From a checkpoint of a small transformer trained on Wikipedia: 120M tokens.
MLP neurons of a small language model. Each row is named by its layer, matrix (down: output weights) and neuron, and shows model dimensions 96-191. Each number is 200 + 40 x the weight over its row's rms, rounded and kept within 0 to 999. A neuron's up and down rows have the sign that makes its largest values positive.
A block is one neuron, or neurons of one layer that tend to fire together. After each block is what it responds to, as a language model described it from the Wikipedia text at the highest values.

L5.down12,124,163,148,229,219,143,198,224,182,96,224,224,234,195,187,208,254,284,216,131,213,96,178,238,199,215,243,212,99,248,208,272,205,261,187,182,265,173,213,171,150,205,201,224,235,159,224,278,157,184,167,222,198,211,170,134,189,159,209,200,212,245,231,201,144,171,191,270,246,219,234,299,227,173,213,218,211,191,182,188,188,171,171,137,204,152,209,175,177,255,175,141,263,200,209,172
L5.down16,195,222,208,185,214,189,142,209,148,168,218,177,145,208,242,174,203,207,304,255,171,231,263,174,185,222,196,236,169,228,203,119,156,144,173,233,152,187,217,166,198,124,263,203,265,239,215,132,186,144,170,162,224,163,120,221,186,161,245,193,230,197,186,218,230,220,165,203,212,192,201,206,203,134,191,168,212,191,154,128,128,201,256,246,245,246,220,193,197,191,131,197,288,282,175,173
L5.down22,221,251,181,206,164,136,210,223,270,289,213,214,192,161,193,205,203,130,216,270,243,227,155,219,140,217,205,220,189,266,208,208,212,200,283,249,212,219,163,227,220,247,218,251,243,138,187,182,231,263,216,201,186,161,180,290,195,224,222,217,200,267,239,189,165,215,276,220,234,214,167,196,252,218,239,246,175,169,144,225,137,173,226,227,181,242,256,154,208,231,157,183,285,206,224,223
L5.down31,198,224,164,128,197,146,156,173,158,157,175,222,163,212,205,179,222,230,272,258,225,201,187,213,214,162,159,243,205,300,237,241,255,223,293,214,169,208,157,188,170,195,124,163,165,200,249,218,189,203,224,241,182,210,151,227,272,206,186,147,215,234,186,158,193,192,182,182,250,267,204,230,251,179,311,110,213,213,140,266,196,190,190,209,225,151,203,321,203,160,243,191,148,191,225,188
L5.down37,211,179,188,233,239,206,120,229,130,204,156,268,162,158,237,136,206,177,181,152,196,113,181,126,187,212,153,267,257,240,314,198,149,235,167,229,128,231,141,214,236,215,177,256,160,219,188,263,212,298,263,202,211,196,143,220,182,153,165,185,240,174,201,199,194,246,176,220,185,229,133,262,226,208,184,263,267,188,255,220,277,200,202,210,246,227,230,245,192,208,186,252,197,153,230,208
L5.down39,249,93,187,241,210,233,220,177,164,299,235,255,279,244,168,232,221,236,190,218,227,209,171,172,139,267,151,222,214,207,272,301,174,213,200,105,228,198,219,227,187,232,162,229,144,184,250,187,208,216,258,239,277,258,196,184,265,160,212,221,215,213,196,111,201,178,202,175,269,139,177,223,284,180,148,193,176,249,172,212,222,173,162,192,206,138,191,247,202,126,194,153,178,196,243,258
L5.down40,236,161,242,156,206,175,206,165,72,159,190,156,178,113,220,177,213,271,216,168,263,198,243,179,226,153,245,227,148,201,191,197,186,215,158,85,223,196,100,157,176,182,252,221,217,219,198,176,180,231,212,289,192,190,200,214,242,187,227,281,197,191,248,210,176,251,191,217,191,150,236,225,136,191,191,188,173,175,196,198,229,202,222,244,178,187,273,227,262,221,225,160,174,160,253,216
L5.down61,244,192,158,223,157,191,141,221,211,199,201,129,176,213,243,194,163,176,227,138,241,165,157,157,159,220,205,219,175,203,225,271,216,219,197,155,190,218,261,203,209,180,207,258,208,244,197,135,169,154,200,313,206,208,172,176,234,234,169,234,169,199,224,180,169,209,153,277,177,218,166,188,183,202,213,195,168,190,191,188,204,157,202,214,235,126,187,211,231,234,145,185,123,158,188,258
L5.down81,259,191,176,256,156,215,196,232,202,275,194,182,162,202,216,222,232,177,254,211,153,213,168,191,114,120,219,136,199,191,174,167,202,176,197,130,162,197,222,160,173,259,114,344,220,252,197,265,219,176,249,210,175,148,260,241,238,199,252,241,213,218,148,202,256,146,193,213,261,153,280,168,174,210,177,170,143,160,196,195,202,115,209,181,211,167,242,190,218,211,200,209,186,244,255,182
L5.down84,240,161,205,137,187,186,221,175,221,235,217,302,270,256,259,214,180,240,204,235,270,152,176,147,126,162,148,179,207,180,218,225,187,165,225,189,147,152,207,214,215,230,274,199,219,238,171,199,200,240,236,230,178,274,150,209,230,143,131,255,199,255,226,194,278,141,257,222,219,120,215,260,225,218,136,159,215,158,176,211,217,152,234,234,224,109,187,152,240,211,155,190,282,190,241,195
L5.down95,177,184,223,193,203,202,183,263,200,126,205,289,209,209,219,172,122,170,199,262,249,209,134,202,282,174,208,208,192,182,194,208,148,179,229,221,242,196,206,146,215,287,206,234,190,170,196,244,143,155,207,198,154,252,188,244,171,150,159,250,204,185,229,170,217,146,258,163,212,255,214,255,181,139,154,209,163,211,249,149,242,192,187,143,222,158,183,216,177,246,263,242,195,220,269,185
L5.down105,202,184,166,205,157,314,187,178,263,272,202,65,248,104,231,264,174,151,259,199,133,190,198,181,230,212,207,179,223,197,247,151,188,164,93,212,222,210,147,202,188,229,215,236,233,219,202,193,262,209,191,216,201,235,183,232,172,234,228,192,242,252,203,129,199,207,170,234,173,201,168,181,184,237,230,174,201,208,214,229,162,243,219,215,196,232,234,256,211,188,165,242,245,163,193,275
L5.down107,151,195,265,224,162,156,183,235,150,146,198,175,173,214,240,174,168,222,243,225,164,209,232,140,180,152,220,189,205,248,207,212,260,258,163,231,186,189,211,219,233,179,214,248,203,241,164,230,205,153,174,207,189,118,153,205,159,243,245,152,123,111,208,182,308,200,185,232,161,250,192,267,186,232,183,167,283,258,216,187,270,168,186,181,195,196,239,150,247,138,204,212,198,209,267,160
L5.down127,201,118,134,206,204,134,262,230,247,233,212,227,216,205,184,121,201,245,188,209,241,148,195,210,169,248,204,222,226,202,292,210,249,224,240,213,192,148,299,190,165,227,219,166,256,119,188,138,142,191,174,251,172,143,177,157,194,209,177,184,158,203,229,250,200,234,191,227,158,197,226,231,221,162,177,249,218,200,230,152,217,193,124,100,236,233,174,203,239,198,180,192,111,142,227,169
L5.down152,225,213,147,232,231,272,141,168,170,230,229,152,268,218,218,249,204,240,207,156,173,184,284,184,211,198,233,226,121,317,203,217,239,236,177,185,154,240,326,196,166,167,233,191,161,240,239,164,243,166,165,179,119,164,159,143,204,223,213,219,174,188,236,171,239,164,231,195,169,166,202,204,228,212,224,219,154,142,166,233,231,185,169,191,232,168,199,261,266,228,173,189,154,205,197,155
L5.down163,221,167,207,272,189,189,222,177,221,199,216,286,134,231,227,133,158,152,115,142,216,218,215,281,171,232,245,135,172,228,258,297,212,129,222,197,185,217,161,180,205,219,168,295,126,257,207,236,241,184,202,242,115,141,185,163,175,178,171,237,211,221,186,205,203,228,212,203,240,269,196,256,176,210,182,141,241,166,241,175,151,209,160,178,159,199,161,152,225,223,173,177,243,257,239,189
Mid-word split fragments. Middle fragments of common words split into several tokens, especially the l in estab-l-ished, b-l-ack, sett-l-ed, also beg-inn-ing, ref-us-es.

L3.down27,188,221,270,150,201,169,191,179,257,199,123,200,182,240,215,135,255,163,152,145,180,231,173,249,243,182,182,218,225,211,223,196,213,207,192,147,193,213,230,241,215,194,152,208,267,164,212,228,243,262,172,226,219,152,136,207,196,243,197,104,181,209,195,195,225,201,198,227,214,215,238,201,268,223,218,170,192,180,161,183,221,165,175,178,241,174,205,187,249,212,211,257,193,202,276,269
Mid-word "l" subword fragments. Word-piece tokens inside a split word, mostly a lone "l" following a consonant or vowel fragment, as in Frank-l-in, Ok-l-ahoma, Al-l-owing, At-l-anta.

L3.down35,183,208,229,169,177,181,263,158,247,182,191,249,210,224,184,137,244,152,228,231,163,130,240,283,128,166,208,170,179,193,183,178,177,291,264,197,186,260,141,265,186,163,182,186,175,239,239,187,260,201,192,152,190,172,221,121,213,218,194,201,157,226,201,214,209,226,187,216,225,182,197,231,186,244,254,191,184,184,160,247,217,268,232,244,257,222,118,156,91,255,195,170,200,230,190,150
Mid-word continuation pieces. The second piece of a word split after one or two opening letters, strongest on "at" in wh-at, also h-ow, T-o, O-n, K-n(ack), Av-en(ue).

L5.down8,173,147,141,188,218,205,106,159,248,129,202,200,167,195,242,95,221,198,151,200,200,199,170,170,216,180,173,160,198,232,149,198,157,190,330,172,171,242,178,146,228,259,210,177,221,193,205,153,226,163,150,222,266,170,199,149,173,162,134,223,183,167,202,258,190,165,189,195,145,204,269,141,256,180,184,151,159,204,123,173,198,261,201,215,228,184,210,166,154,215,180,182,215,196,263,198
L5.down19,168,251,214,228,280,112,143,211,235,207,191,253,175,191,143,202,234,209,168,100,266,143,217,130,225,242,228,171,146,182,237,224,230,267,225,145,222,259,183,126,229,192,210,189,214,225,178,187,153,195,216,227,77,225,173,190,222,197,214,182,194,104,323,229,184,211,243,144,151,205,157,191,192,161,184,242,189,198,204,165,155,205,124,184,148,176,215,154,199,193,120,189,241,148,172,157
L5.down46,184,250,171,224,193,199,196,224,212,169,269,252,120,187,257,222,199,189,237,234,150,260,286,128,239,238,194,164,237,206,251,176,249,202,174,214,125,227,142,225,205,181,195,263,181,199,240,161,190,221,159,227,181,176,200,255,180,231,202,192,201,193,246,220,207,162,186,182,235,243,251,223,144,192,226,218,201,283,243,189,211,136,215,201,163,179,205,191,123,140,194,263,207,191,198,162
L5.down49,180,177,211,215,153,210,257,193,192,112,187,215,150,274,276,222,136,106,155,245,211,235,253,210,233,199,208,210,239,191,187,183,211,196,242,145,184,246,240,156,236,170,144,230,224,186,201,212,218,188,178,202,192,170,150,253,219,118,263,222,209,151,193,218,247,138,174,141,200,226,190,224,235,173,197,200,213,184,94,217,218,160,216,258,247,209,198,180,165,253,212,245,248,236,186,170
L5.down63,173,208,253,262,148,152,182,172,153,158,210,210,223,228,186,159,236,252,142,180,160,153,234,238,250,194,221,170,208,197,211,193,262,166,265,155,159,248,197,215,190,252,204,267,153,197,193,188,201,132,210,176,149,210,231,195,221,215,240,191,253,169,207,220,267,156,207,205,222,201,230,246,200,242,158,172,216,205,139,93,197,192,144,273,143,176,196,200,237,183,150,200,224,199,237,186
L5.down65,212,173,218,156,220,255,133,222,261,218,223,155,149,278,223,142,142,140,159,147,243,142,231,226,253,157,231,149,173,230,262,193,158,198,181,186,225,291,188,202,209,188,197,211,190,158,190,207,257,206,230,184,219,207,199,202,205,187,236,351,239,87,162,174,217,228,162,323,182,162,159,123,176,277,184,240,187,196,152,189,184,224,168,176,210,193,173,186,252,236,214,162,283,242,217,240
L5.down73,213,231,141,179,175,174,212,260,253,190,182,219,215,157,179,216,170,212,194,156,227,212,152,206,244,171,211,190,240,198,229,219,195,196,222,174,183,264,139,211,219,169,243,255,115,218,215,190,264,226,268,212,192,166,178,156,251,143,208,181,230,258,202,182,236,136,181,259,218,220,210,208,213,236,274,197,243,154,185,180,193,203,204,203,185,165,208,199,218,213,199,150,101,197,182,237
L5.down77,159,216,151,251,124,177,136,259,225,222,157,111,188,118,229,200,236,199,169,203,155,279,306,190,147,187,229,191,209,269,154,192,155,186,200,154,196,216,192,145,255,236,222,198,249,222,200,194,188,220,252,259,241,173,179,186,162,231,179,192,181,183,190,256,250,233,184,209,231,186,190,115,118,168,226,203,141,268,94,144,183,204,240,193,164,153,208,205,141,191,161,165,208,224,175,230
L5.down82,172,239,152,236,175,167,116,119,161,256,229,290,203,177,188,163,176,189,190,210,123,204,200,123,197,108,220,153,251,255,231,254,176,218,247,136,234,189,183,251,195,178,181,202,207,275,129,178,226,167,145,256,152,247,182,138,165,194,195,191,146,213,175,189,163,251,297,194,224,86,191,255,224,184,198,183,125,175,177,121,229,216,196,192,202,173,154,232,200,213,184,189,188,182,228,173
L5.down100,108,229,125,146,161,246,254,230,173,199,144,240,233,188,205,209,221,183,156,143,122,195,250,178,178,126,221,201,280,268,182,227,285,222,200,196,181,199,233,230,242,150,212,176,222,159,190,199,185,237,190,228,201,172,223,266,159,194,228,187,134,252,231,243,235,260,130,194,173,180,234,255,159,170,231,214,151,194,165,239,193,220,184,217,196,226,229,166,182,184,191,205,197,265,202,171
L5.down119,241,191,183,271,178,318,202,126,205,238,191,225,200,194,218,280,276,204,155,164,116,214,209,218,169,163,254,232,215,225,171,171,242,227,133,181,192,211,251,190,207,195,251,219,169,231,248,180,168,174,169,174,166,270,224,190,218,237,154,121,175,130,143,236,229,209,186,140,153,233,167,209,216,199,220,213,221,210,138,186,190,215,285,209,230,168,218,215,225,139,199,187,189,197,158,143
L5.down122,196,172,179,239,212,226,200,248,212,155,185,239,201,206,153,176,162,236,257,265,156,201,236,256,126,143,196,213,177,171,199,201,168,169,281,237,190,210,198,199,191,151,186,212,234,192,266,130,126,237,235,96,178,132,193,111,310,240,227,196,162,177,211,200,261,142,188,213,125,223,204,131,205,222,261,243,129,229,174,203,172,215,154,190,167,210,183,186,178,234,197,163,238,182,204,120
L5.down139,199,217,234,222,236,263,121,218,161,193,168,220,197,204,185,292,282,167,152,212,184,181,202,193,183,255,167,127,151,221,124,188,162,190,141,218,185,137,224,199,182,207,219,172,135,134,182,213,135,187,253,184,126,152,157,168,200,169,221,223,92,206,185,237,173,235,164,218,173,216,196,125,154,211,120,270,176,245,223,199,222,213,211,193,130,181,198,135,216,180,185,117,161,174,185,228
L5.down156,187,166,230,256,157,236,143,203,269,183,211,175,219,172,253,244,151,301,202,159,221,216,264,288,281,200,242,167,180,207,236,210,226,211,191,257,139,195,136,213,267,204,220,201,207,203,241,174,144,223,148,268,147,247,151,146,202,136,151,192,148,218,255,205,162,158,185,223,196,193,249,180,185,254,151,176,205,212,143,147,243,241,164,186,153,181,124,131,135,208,142,237,225,190,210,171
L5.down171,197,202,191,183,264,234,183,208,212,99,220,179,300,206,231,237,206,214,153,212,153,235,166,172,245,233,231,227,191,212,225,164,230,240,172,87,260,153,236,193,228,215,154,204,211,115,160,212,201,250,254,237,189,156,219,228,183,212,227,190,205,191,223,137,244,220,228,167,275,159,207,236,259,209,254,178,203,172,140,167,257,270,228,185,186,163,182,160,197,196,131,295,182,108,224,226
L5.down188,238,174,185,307,168,241,184,221,128,264,218,143,159,151,218,202,164,141,251,160,207,256,188,183,112,193,211,166,147,205,246,189,179,206,224,216,193,205,185,205,204,231,163,220,179,173,154,318,184,201,167,173,172,162,203,179,231,250,195,281,211,172,198,235,158,189,244,189,241,203,160,208,226,238,196,184,194,201,189,194,142,230,198,231,193,129,216,165,156,181,172,197,218,146,266,189
Mid-word fragments of split words. Second or middle sub-word pieces of common words broken into fragments, strongest on ow in sentence-initial However, also th-ough-t, h-ig-her, l-ong, ever-y.

L2.down61,194,227,196,176,102,200,257,161,188,153,233,275,160,172,218,227,155,216,259,217,186,215,208,198,134,270,204,258,229,200,229,198,155,235,231,201,173,211,224,196,218,214,217,186,108,254,217,185,189,143,186,261,204,109,122,263,189,194,277,167,213,216,179,103,159,110,169,190,295,202,192,223,283,200,173,168,174,150,151,185,289,244,206,212,234,249,183,272,228,278,235,210,221,249,213,236
L2.down74,157,133,141,162,307,245,198,202,251,198,229,210,246,195,207,165,191,125,230,175,222,116,220,136,198,260,157,257,243,279,231,159,207,269,261,165,191,158,211,208,190,239,196,205,235,205,241,268,151,177,204,203,172,167,198,179,160,251,194,200,168,203,220,123,185,167,181,199,190,102,165,137,237,246,246,231,244,244,199,234,273,210,120,250,142,274,173,153,166,157,248,204,157,224,197,146
L2.down75,226,190,214,185,209,136,295,208,208,179,276,211,189,208,165,208,199,179,131,224,196,225,285,184,205,243,205,248,221,207,253,192,187,140,246,135,174,233,201,204,148,212,192,68,200,218,205,201,182,207,174,189,120,254,236,184,208,256,162,132,131,219,177,150,205,221,236,129,186,173,175,202,192,193,252,161,246,230,242,194,212,173,342,277,211,236,251,153,181,212,207,234,255,165,222,195
L2.down157,179,154,268,161,257,214,230,235,132,197,212,171,256,125,152,201,172,203,241,163,243,234,152,145,197,196,280,246,165,174,232,181,251,184,260,248,269,168,169,195,201,169,218,180,212,210,126,152,137,186,191,228,208,182,190,249,210,205,238,254,280,240,221,209,218,202,189,214,198,183,152,175,228,163,253,189,260,190,154,156,180,108,217,213,158,195,118,165,243,137,187,215,270,274,194,244
Sentence-initial subject pronouns. Subject pronouns (he, He, she, It) opening a clause after a period, comma, where or when in biographies; also some mid-word fragments and section-heading ==.

L2.down34,247,202,170,197,127,113,210,248,175,208,209,188,205,167,240,225,207,217,270,206,226,141,237,179,254,196,182,230,215,190,262,247,212,184,215,237,166,162,182,142,227,223,211,162,167,178,245,253,185,174,142,216,197,250,232,217,224,259,104,172,267,210,204,193,221,90,220,140,116,139,188,235,245,209,196,247,183,239,249,161,220,179,205,206,206,184,242,136,247,267,271,195,231,217,139,190
L2.down63,141,175,192,220,197,208,214,214,136,232,251,175,199,189,150,191,224,250,149,275,161,266,242,217,157,203,222,255,212,258,116,202,110,213,174,251,172,211,203,152,221,217,257,120,200,211,198,285,245,169,237,245,273,146,169,210,208,220,275,216,212,113,178,205,79,187,184,165,184,162,181,226,170,171,168,184,244,232,201,218,132,187,175,260,204,185,223,279,165,170,236,183,165,231,216,147
L2.down136,117,225,157,251,172,201,158,153,282,290,150,205,171,204,198,178,136,198,213,200,249,144,201,235,233,190,214,220,193,214,209,177,224,121,200,208,247,220,186,250,159,218,166,141,213,201,175,153,189,195,143,236,206,156,174,223,183,206,159,218,216,159,160,180,212,149,173,209,210,205,221,196,170,252,288,217,144,143,205,150,160,295,212,224,230,218,266,198,228,209,180,208,193,194,248,162
L2.down179,197,149,172,194,231,210,287,213,209,200,209,217,176,179,281,180,129,147,257,111,235,229,203,248,175,231,201,200,199,209,164,252,157,212,144,153,180,153,181,238,211,221,267,202,206,177,195,239,225,234,181,204,174,308,231,178,285,219,183,89,119,203,236,191,159,170,191,235,155,236,173,168,199,161,187,226,244,233,164,177,232,187,219,286,217,244,183,207,156,218,185,173,261,247,212,235
Mid-word continuation fragments. Word-piece tokens that continue a word after a split-off prefix, mostly after pro-, as in pro|b|lems, pro|in|flammatory, ro|le, Pro|v|ince.